From a checkpoint of a small transformer trained on Wikipedia: biases.
MLP neurons of a small language model. Each row is named by its layer, matrix (down: output weights) and neuron, and shows model dimensions 128-255. Each number is 500 + 25 x the weight over its row's rms, rounded and kept within 0 to 999. Numbers have three digits each.
A block is one neuron, or neurons of one layer that tend to fire together. After each block is what it responds to, as a language model described it from the Wikipedia text at the highest values.

L7.down469:484535481505526456489538487491464503479477476489455481463500500490501508494453495519488562492510482483475443500456488520522487510459481517513483573506528499490456464510505518498469507506517522492491524505452494471507505479506496487487497514550491512433498518509460509505464491507490492544555510546512566495470507500502514488524514466486536484495509504472498483495521518559494497478478
Responds to: Final subword pieces that complete a word split across tokens, especially noun suffixes like -ation, -ity, -ence, as in independ-ence, capabil-ity, deport-ation.

L4.down51:506496449471488547482519512493492493501507479499507502485476473479517437507503506529488478501514513507490489508496480501483462505480505473531474492483452494487535431487486547449476539501510488483483511481493541514497535513431499520520493488497486486489514463555521482513499543474472493539491466486507500493478468511537511487528455489497488487501548489513474522536470521482486521495488
L4.down414:492506533520525484533484495530511472525514502535495543471528481522528511511493490476492476509531457433436537522490492517481510518495544501506530461547492503485480502507528537475482503504532451526468500481496481520501513483514544519458526495504487535485467469511511486513450481525533509500467487521489428521487538478505510480474479469537539480509488477501520529521502536524489495463523
L4.down531:536516496493463482516514494545479486504505498557491488484519462565526466505525474481514467503502476495457441494519517511502456481527493464521506514466475482483539468508500505463475478550565543492499486461531486512520500510513501523523502540516510512512496487513515508521528537523571519484510523447500449512451495480511516523448530498540474501512534483504522454482495513516474502565546
L4.down542:486487495499506485490491483510492487490499495489479514543521482508508454505489518480533474505476476515509505469543517493495466521518523471533490515465516497435550504488521492463503478510497495472521477517506487508496469494512510481509526507487502514493507492497514505522494523560536499470496463475481469520468487483472519527484511436523453476485482468535499471513462472579485534494508
L4.down584:482433490501524559490494517480469487545510509493486478551491482463509537516537468500482531482525529486502482530522505519509490516529508502476482524487477486498481500493453506514524500521532505460443471459521514502498544505494524476471551504483466487513502500470494488525462474507506482478509459460509480489522495474537523477488529493497496461481544506524469482491471493505539472493504
L4.down625:494508497478531561513463486511490535461475500510475486483513479470504523492524498501517454488477492483530527529516486462446524543499522469502504485502511520488559496465451456471492480504447481470558528503502499523471504470504532485500519542487516521488536498512544494494481467546508498493451472484504473521524494439507439542513553520515492487509504497469512513463458492472512511495468
L4.down732:506528537521538505489485546504476516505519534494475523494474505532526444469497501494540492479521513526451468513515485515505518481531493493521528489508474524504505490499516544454475508513510531503480481464487486441488494462483509499463489515534504516504468544499520489470495472567521476498502484523496511508489545510484505519474499514474484498484498468487504448508509511466536521468505
L4.down1004:506509475530488547503474508485506502524522522539466498487516493545523480502502489483541498526507461482469486478471531517502489490521501488486511491492469501473509432513478514500485484503517493514494540473532481499549499517446542495538497506538514498570502483488530502514516501508508498530549481520511480493499479491502481521436513494503478528509502464495494515519523527538451522510492
Responds to: Final word-piece that completes a word split into parts, strongest on -ian in politician, historian, mathematician, also -er, -ist, -ear (composer, artist, appear).

L4.down92:475551491500478472490507499535482523494536519487483498482502500486492490523509500491453521492516491501476499473502491483467517499526477484489454512477521515508476480485471464520481468498494474514459522490462533493492501521456496516492508537533492480458482502512503493564506504502476499479483474456509487493501491521525517470523483524461433477504478513563461446465480509485564487539490
L4.down95:527487488502506509512511540564512529539493470514517491505509470496503467552475506479534481518482519472517512511505483488484486536524556485485551479517532511478474506499470520525484513456516466489500490481462456464526486489532516480535502476516513552524494492469511507538529440480498478473534484504516467453497510467491520507503472498466504494526478489530553537497525502506501519523496
L4.down172:490467489479458470544461526512502472491458466493489500467481491425487519520502480522490489527482557502525477482483505508492461485528536508490481516474483521509466546489522500542524496507495495494504506516488472487512489532477498529528500509486513472452485530467457507517526494466514498450506544554479521487533504478543503489524509535507488485492506510544511471497473498445531471561494
L4.down373:466497526525509484456501511486485506471489514465474498467503460484473494493499493507502460487491508504521531484506483490492478487487487492494476463495494522536478522482488467545524545480480494495513493489484532471504432528501474510531512519476460507505449533502478483508526518505468518491520513486484481486498518459504480458487462433494475485531504509512500520505447468520509468486532
L4.down703:525503477474500502484458539495497475510500492545466507489500471518462513489504497486461520531499489513498480483509520510532473494510495441505489559539528475484518511541499509442522472492566502542487490523447488484508530496482515523493487503497491462479513515523472517507538508465526497487538478448500493491526510514467468493522496466475450546509521512475482503490471464542483485465513
L4.down750:507524518495473474521452528461462466468515491500513483448466498493501517500544510496519489520507456512502485491494489531506533514531434491523515500520513465526485518519542490503494485490460504502525468499489490490515484518542453499520491482458497531493496490520491509485497435506507514508474452501531503497497484531493481576511474519503499535518495515495496500480535490501502491534508
L4.down869:484471499508484500500478505471471518466502485530551503481470484481471448488484521488500508507545497505501499478447507543481454503527458468466483500477544450508480521529479469480524477503508519514497489548492516523517473485518456469532488479458504506506490525477443512465449499513477505488512519472501473487499481454480522471512512534471494517525506453473464484510495524529451499498483
L4.down1021:523484488494475449498503488537492487525519500489505501490529501484481533506498467503516502464480538499504555490526484481544495507512465526534494483483518443483461531462537519493523492474512503494522484487442537531481499486474497489486467487487480516500460525451447490478504478473437512469531516476479453527499500478506504452511504490496567507470451500486494492463510509504461512479451
Responds to: Word pieces inside verbs being spelled out over several tokens, strongest on the "le" of "was re-le-ased" in album and film text; also received, retiring, resignation, born, appointed.

L7.down254:496477501506489515514480513506473512499517496519526425512550490480504457504478483472517500498478495493439463520518498500507534488464515468490506431491500493458512498495497531478483473469503524480505503506478515488488508518462503485502517445516545506512482479540527518487487518480536510546493481494491535528496500491481510483538452439517520512505467520528471530503528512499468529486504
Responds to: First word-piece of field labels in Wikipedia infobox lists and table headers, e.g. the St of State, Cl of Clade, P of Place of birth.

L7.down60:501553457487514471499506499506505509507487522481483480503505515489520489532487469541478461444486463510531535532471433519471476489552500483542494478494483481479501497499462463509559492477497466506500441481488468529482473506515481451504469481524509490515493506446493498490520472482479515516531516485524500486518483544537466466497518515491532492470484512479458525486492469477495519473463
Responds to: First token after a sentence's subject noun phrase, such as a comma, is/was/has, or a verb's first piece ("The altar,", "It w(on)").

L4.down66:523485522470512507477471436499456511529501489474517493440486506507546500466548503496505499494514512478519517512514493522519503455498506519507472510498507503512472484475507512464506498476505494517452488528508467509471492529484515501546511472490505555483467482473513477487530498492530490505512503541524458535507489508457537481509532480557484503522522503490488475475435521510491499478546
L4.down196:481497463501477498509503500456485553527502482504504504487491490513478501481502501487463472492519482484485467495493509485470531467515509473530501484507527496460523494520500521538513470472506475469485507518460499467476550511497537514467455467500506487509472493498448506445466523513547501512525511497465533501540525478500523486544476486503538504522440455508437495562517508498503536514524
L4.down355:501455474543501493497520510499493494494539454453496523483499509532560508482502490475507500529498494495513471484519520467483488508498476523500483502496504483490527484483472488523513475477537488521499504489477494521483472491528519469490536522510473504491494500506533522510471529481452502453515542509549490542467536472494502491486572473520509557512496498486508518520458501500482503515496
L4.down398:512503490485476473510505480505529481507497505473490528545516517515539522487503533494452505518501482562501536502477515493484506496541428511500489442530463470541528502520450502477545475531465500531525480512485513503503480488525505483478481473501518540476501524445467477520488508508531486498532533502512522518504493498498456478499479537512521493538513509497499479480484519478514529495515
L4.down427:520485517502505531511503507469491513517501502500532533480505467535521492498519522517516492507529500529508500491523516509545509490490477541474557407554520557485510564499439521486496477488512487521502490502497491510498486473467518527496505498516468510479503524496521504502488491516498498504503463515491487521453500464512528458550477510516482483484442534542476478508495498482487508544535
L4.down456:518430487509516499485497482512478509541489494499518487516508499506548518498476490486472548468509496510498469540487507479472492497507477504498489513539507484494491519469475499480507440507475509543482457535538482458506505499458479489497504486532518521532502458493503508474509495542483518502506566482524523507488499493525487485509533487508480474535489487493489456515528548490501472511525
L4.down659:454507558481514532506488467501501503471552466539485541493531481547517506511522534441515514452489541510508491470511508487527522440530521501468507486496482491549498517517512491553536546504494471502496518515517498482476515541493508515492471509483491527471507503465482493491538499490486508502523507509525474511498502499508499468495528476529557543476460519506488502541443551499487485538514
L4.down863:500479536477484484492496506500516483474519510459508490509499499490552481447489512507520525483481559459446505479514484517508496484435476511547480537450482508478500525490472448491483474500531490515501525513504519501491439505496446498537491519481528486528511508470433531508518508512473513522543527489488556488523519440515480522480503524472499488501512498495456511495485543516533482475475
Responds to: Final sub-word piece that completes a word split into fragments, such as the ction in construction, ous in religious, ree in degree, and el in develop.

L7.down798:511504536506496510519501485503490484511507526509497537465474495499479490487472506501467497467455413511530500535495465474483596520478484441538481431484512522496490496511493473440513454496523503494503508478516486432437501483530497506510517547461520500478506468463452488470506525508566483518518506478522531484508514477498521510545525500531519503517480507500454499477514486490462489518488
Responds to: Tokens just before a date's day, year or month name, e.g. the space after on, Died:, between, or partial month pieces like Jan, Mar, O(ct).

L7.down237:464537513521490499480482491479474462446470531493532516511471525550488546445509509512473512498489514506544494536516506513510470484472510536442512500479502495554487483470502486496483488486482519463463475501467533499484495514518527494483485506493497521518490504482482460492548486523498520462491475503463474499488530516515488515517527499510526503491510524485541511469474546496487512487498
Responds to: Short subword pieces inside a longer word split into several tokens, right after a prefix piece, as in pr-in-cipal, Com-p-any, dev-el-opment.

L4.down63:516448458513529492537494522501518502439501506536506505476505490466485480473522485494536529532488491490475488508468513539524489504501506540444527512531464488458494452509522505538495514475554487486493558501520458457552489484517502501524458470496555538579471507529520503486512450477531485517507486499529507496484500502509536473465524467528529552492489517500518502512484510552533531520518
L4.down114:562506504500516490526551476504478484500455506497529506506475523512477496540477521482502491488520521496532488491507488496517456506439505506497486530506505464546471521503464472498481454523465496480521501485514493505485447484477502524487471472531475513475478457496531481543464491480528521488470508523522493506501529530522530506477514487450497504528500525514491512462496532477504469471498
L4.down392:461525491505533468520504504521476493481466505470513522511499477509522504488504503556537510537514486490527520470523500464534526503484510498450533503477489467514477494517435493499553490501522500476500496516472468507516498530489520503529532513494488484469471497469504511479491488480531524469516511456471430525444494472499507533466506504503503503495534505523534493531522481510478490483508
L4.down479:483503485489505502539554503489505494496477480473508485489507497531502545526545513454456468512518511472494521484507499496462494527500454495507544489506499496407467536511512468471491453497483556502484481462514506487501452485535505533516480498528508488497517456504519497489497478486543487514491516513492515546508482521478547450443507447504480523527493517511502487491510489477503485509493
L4.down627:546474502487545500529483525497490486465526491511490537542511493503489520474445496463460490524465515500508461519495513525492478497474540503521478484463540501514519504539454492486533469508505531522505519518503503490556477465489497554476545494522523500485519526526532495500532471507483523503510504478509489505517512528508497512511541473505558509481527469511508547514519494477489496537467
L4.down649:558485489511514509489489535477493463473526489526508491498528507502525508535527511470526475505518540534445493526457502487492497470532511493496473524528496489504505501526494468503514508538507454524518512464497466533531470501507520486474481480536522516481476512489505514479482503506524477497470515465543581493479513517507522500546529507496542518499493519507496438479506468528433473523504
L4.down731:547512503516511577482479504504511514493465514470530468506510479512503513477460513550517469493527465485500466472467505464483513499489508501475503511503428525498498562527515448475527501458519486467498478488510497455498474492518499518542453517507524515477526491498509494467504502532504499484505520529491477503468494484482506477507498524489521512485529558519493513518499459501487521500470
L4.down952:494508469529470495502479510504519501497519535526553502497453527518499433516507514465480483518505497530468526490479465527489495490534546504521493503477486498489483507547482493496524493486493471481483545464487470505457561520499464523476524515500497506498491485503531515481506496590519537515493513477536474478476522517493491517455507485480497485521501505462533491539470481478507495513479
Responds to: Fires on the main verb or verb stem right after a sentence's subject, often a name or "He", in biographies: was, has, serv(ed), app-ear(ed), play(ed).

L10.down82:481534494520489503472492540470508503531500487486511495480483515524463478492484501540509486492444507478504469481465514527535504497522506509515529497459537520484529485517552506483502509529480497502477527494523527500535560448450511515545468492477526509559553505494487524471537495535518506524434507497463519483514548464500514491482475471505508504503495497470502516510488507478517520514515
L10.down125:487467444537445453469470513473479506547495495505507470544501521486517492528508488521507537507502465559517541518514476479507496447522497502506518464479516506494497462485520491496509522486517493509497509501515510507517517524485456530461454484535501515517500499479565490535480496482523488456521567481464469474495517513517502532467487472513485497505471539495478516512499500469553484465510
L10.down188:490462490517476505479513495523498487510488469480524481506491516465512513510468509480478518514502513557481484493462524490500484423510468488486498509508510531524504500517442523516515495559468459507497521499508512491502488449497497564514499478540553514520499527474493513545531534485479482494455490492481480486483490519497498496496551482467495496538479513476500503526518521519471493545501
L10.down344:510484469505504491468490520457501527455484512539501505527499490498471498497446505527476519509497477465489489434497503519492503454494516515483520516497510491581518506507516471490458513511454482499496550478494471538550515488463485525478475479490475514429519466493521496508514563480495536490501550527488506486510494485485524502439492473481494494487473490511461554495479552522480535480450
L10.down367:486494535530495528440515536516472518515496474500529504505538529517512495509490504458552534516492534531502527483430491517530499503542498495558469476490506526546541463455523472501518460498502517532479486496495475506484548511478442531494516550523476513498463501507515526512497498514460499508509504493535536517451509534511500511489515495493516468499466483494497495485513493492498512555564
L10.down387:516511536514474469521468501541479490493512491479485460516478519542476468505538516476477491490510526470531501500476503533510499481520479512466520482501484495482462519518510451480522502524527476427492483516519466486489508467501481451529525505485490489470468462480528517491529483503514542500522527516510553478528495493527501534513496450513498503522519464515473513524506457475466502513548
L10.down537:445525541533523481484464504550494485497520522545479471478498475477511531501498504527537559462513518512504543511490475480512513470510505506450470489457497530523507534503493494512508500510440535450485502494507502529483441519445503519486514476500487516535524454536470499522511510471443508522498499539542484448520501561525513494487504547548512535464471510521502498497499466474519525503531
L10.down896:476532571529480463486526539533505496446504527457496498526513544485531507503535492519488487489487545502483473580496508507524534507466489515555528494487504511469539515502479432454517476514477532459496503509480517487452488499523557502510474497502517545452465464523524535532510503476476494493502493480518486508503535496499479493500515485505538502479516468462502456487495486484515514532477
Responds to: Fires on auxiliaries "is/was" and on the first piece of the main verb after them, especially the prefix "re" in re-moved, re-leased, re-ported; also word-initial fragments such as the "c" in increasing.

L10.down20:471432521489508458514501502517499487476490527449496497543534470518494522521505483539523492454516491462540529495527520518523503506496494456508501530522467493522488494494527522495494473490497508492510497538468481507501483512485497526513497462516511467479520480494468488499512516499470451446518460452482521518546532477521532517469524520488521505497523496547469524485513496507507488505520
L10.down81:479491506527518516491492469526530483511522465545492572455472508503484520512462512505510507532502467452475547455434492485508498485497447515537528491487544557495541497508486488551522516465474519505502514457485500537481474479508451487433543505526550499506522487494476469513533511516502506476521522540500492529459536498509528460510502495476452524506467514491495532517523492464524520498511
L10.down187:491503497482552479523479510539481490543507518494477531509517547461510492469536523519521488489481504490501466450512509483513498531466502466487482492458487495493499490475477470510492480502502495498515511517506452527532482519535476468509499490488514497494513472456529464476510504472523541538500473480483517475506509494508471514517520486493554473486503468542518501546494505502495578533531
L10.down383:464515527475520554502493505512493516518523503477571491533515505487484500505473496530455493523523468505509479460450480451477500533458516533501466494468501478500495524462492440490505482498498498502499457459537502481471461487515494509511490473522531476508502496507471504477481513522463468475512456482492467500530538490496520489528474496478508513493521468492505506461505521464531540488560
L10.down613:485518463473448467538449499533507509502497463493511462478489486482499535537472476525498523470505482496483462481481494474494506508468472522515500474445496491487490502450482526457454494499514464455500547496517549539572481498529491513468507532506534501516514467517471504531482492459516540487523486480524540498496536457532553501506480507538474498474514496550508513521535514537503448524529
L10.down618:493498508447519508511523507461509497516494506458478477461489506546510506474448508470476552505539502480476498461477520458534484461485461531506471480484525488517519483477492460516533467493492525509470532539521485490470500528516487477507537489505485512493500488433452504479500495502487500458504515510506476456500490469521478465510489514477503524444483508467444501532504489487448494468515
L10.down894:503493510502496499481531486521478475492496479492519489525511546469498496510519563477496482481511472476506518469487530472481504480542498510531510521468512482505503520536539529538534525515518518488448495503497515528526530457480479478442466508547475544494462510554540495483516515482554494506453529520510479487521525465525469543493497483462485518497483501561500551504513494536462468524510
L10.down898:491475538512477473557513477519513519502545471521506525545461460482529517501502524455509486520499523515492488492531494471505492521477493512531523513465479537473492464482506513533479474461504481543543459475520482490506520476468501487450503480526501486472519480514453456489519453510464485492497490480525464472527494541561481522497485481495524482480478516470481505461501533491470517506498
Responds to: Final word-piece completing a multi-token abstract word, often a noun suffix before "of" or "to", such as -ess in awareness, -ment, -ation, -ity.

L10.down4:438471462494475470471519474565528497492492491503505512505509498484483514491514506519502512475519517429507481508485499495566506509523522481513506537466514448510499487467501546529505505501476523500470487473511492458487503535500496498452489477501489534492478458514498524500484504516562490502526485490452508514498480492522501509490505480451505498525526481474451519484467539512543521514510
L10.down61:525490479500509492511488483505503508471504512472511481516500483521498511510486551550521522503451502495499457485515523469501431516531468467550553493489484481514513465487481521512493476521520489540420454509517492515465531498482497547478534463499470526465480473489534502510531536511491538486505459463542517499520515527472469517517502503462489511501496516450484516505453538542511490517455
L10.down67:493498517491464478507446493504461516523477484479484543536493498521517514486507514467508477514517500507533489479486542508490481495459581517556536482560504494511469494477509525492447473525511535508520496496506450482526552476504451446472504497500492523464498467468523503494500499525443467524528491492533507499541511473510545503534520480480528499504494514531543512521537495466541456493509
L10.down83:528492518527512510465476478474531479470456525496485498509500464507469504509502446518500546461497507467474461503516486504481491486487504506460497477480464501520464473488485428505504453508503477494515469504551475482515550495443538451500429535491487484517513502501506490489466486496495509528490506459495513512497490501546457473522529447500470482486492456481455537487473516492472484483502
L10.down322:498441496480477510525490528451495542501536494479488529468473540451510538547489495529541502540504453514522512535480463495567470485509501520523441487484528491520489491514520489534439524471531513530518524471507493478493505504505531484487481494497495496493523540536488516508450489512517452541504465530529536467515466468511519535472531521517513488534498508508514469469474506561528486516497
L10.down435:500515482471508489500460471522450503526545469514467494522480463434512484552520496496497482486530522491480514513510488525453496498502507483549479477549524528525522512454487476531514487448490490525513490492507513481510533556522470492486523503478534558475523497464493484500569494499505476534513479517507529549535507528522531493519519544517505472493486483502539524516518519532518518529482
L10.down914:489439498487508516506510505469540508497515514496490469506502494518492502478500530498470492542489528508524500484504530529461530517500498457496495512491452471490463517496464519502491526504518526506466485533519478492504499479509512500497482474485503490534474498489512486473526497495515494558513506481482464513469483506504494430518472479504521518528451511492483472468460432492518540506489
L10.down988:505491462540524468487498475507487436518534513527487538533479507557477484543527526475493500492477531517488503518498465479531498528487500477537504498556488481544510487505503516498498507483477501482479464499503545533496509475501474480452486526484553501526501473490454463494534477509510490515505503463547480524496507488500517472527506494464533496507465518478472498486552484456498503511479
Responds to: Word-piece tokens that continue a word right after a prefix or partial stem, like re-v(olt), re-v(ived), redis-c(overs), ex-p(anded), and " in" after was.

L10.down107:479474494524495511510527505515488515483506506487507501520485507502435519501461485514508481491526458471509524486485443554543470481503478547526488509490485417519475513507495494508517530499471487484495504493496528503511510531512522541502499529502521485467512522499503488517485507497441500458426462493541510501491493489499490491470501520484470501518498509458522533478525496539529448517475
L10.down111:518457504534479468491484473530525477543462474486506480481533466469469463519464470496476480506500482524527532478488512508493502475520454527471495453483519505478495489451515441519539509506515482475487553485508514491492502484494545515489503488471494497522480496480488479486472512519511476520530523489480526496469478517524508505522485478495543552521461478488483498489487484449514521483480
L10.down591:436513468499556471486544503468522506440496454511510521495461524512471478484465510514491452481517516515487490533464503519487532521509546548527555474519489504482526478464528495537494510443522492460505510479504519467527471523492508468521488492473470518498513480507488502518510465492523491543487480499492469485493548468499530491504518512482521504497495534545459488475490464503515490472499
L10.down683:498511504478522509532529535495477508458543484450446524469472515487490532513456481477506451519518507497510488499498464443507486495504512518564472518469490479487514545492458521452503491467521490490511473475544500474515514517474532511497487518494495505447445515512496478481495464527503485452540482501524514500499450504511514503512462485454478476497471465475512509479491513480544537504506
L10.down783:500546489501499478523504572481495491524549504527485513540507529480486566565462465514534506538486446518511486490471529496514527478508490477540498493485504516506525496518532507518474502481498513496510498490515508501534479510497478503486490530546514462472535497483452469501510489477470524558476532477507500514490500499545535527480479489496519520487499522534551534473548508507522478530467
L10.down862:534468479487469513479530509533511485530504481468495508515476506482509492531522504458464530543503474475503486472463482493503459486496480560498529539494502490523490524522519486494459508498491520484501473480487514523496549538503555460427467501481516460532517521479473490471454480523508512525468537495561481514551493486545529520490459473460481491498464480485482507493521500493484481486524
L10.down868:459529483499494524487506484531536524505497512518493491476503502538495470525462505493490489488503470475498489500485518559507478534464555541475467494515553470437503492484444459552466476507499515525486514501502438528503487504544478500518531518508502504530481506493553509489485510486460487462533477485532503467504539518486523527541500517483448504495486524481526486509523509461460459539522
L10.down930:472565492473494530500444491495505483469481486502496492445455533501523523481532492539453498490512436454535479474507516495520514472497519470491520482507483526502506495464472455512474520545501527483498475507478497527427498471488496530517496491492503515523488513515461499520499501506481527486424545502538470488494503452497524523484465485477503471500469482503540487489479506487493471521495
Responds to: Inner pieces of common words split into several tokens, above all "ear" in research, also "og" in Biography, "amp" in Examples, "un" in launched.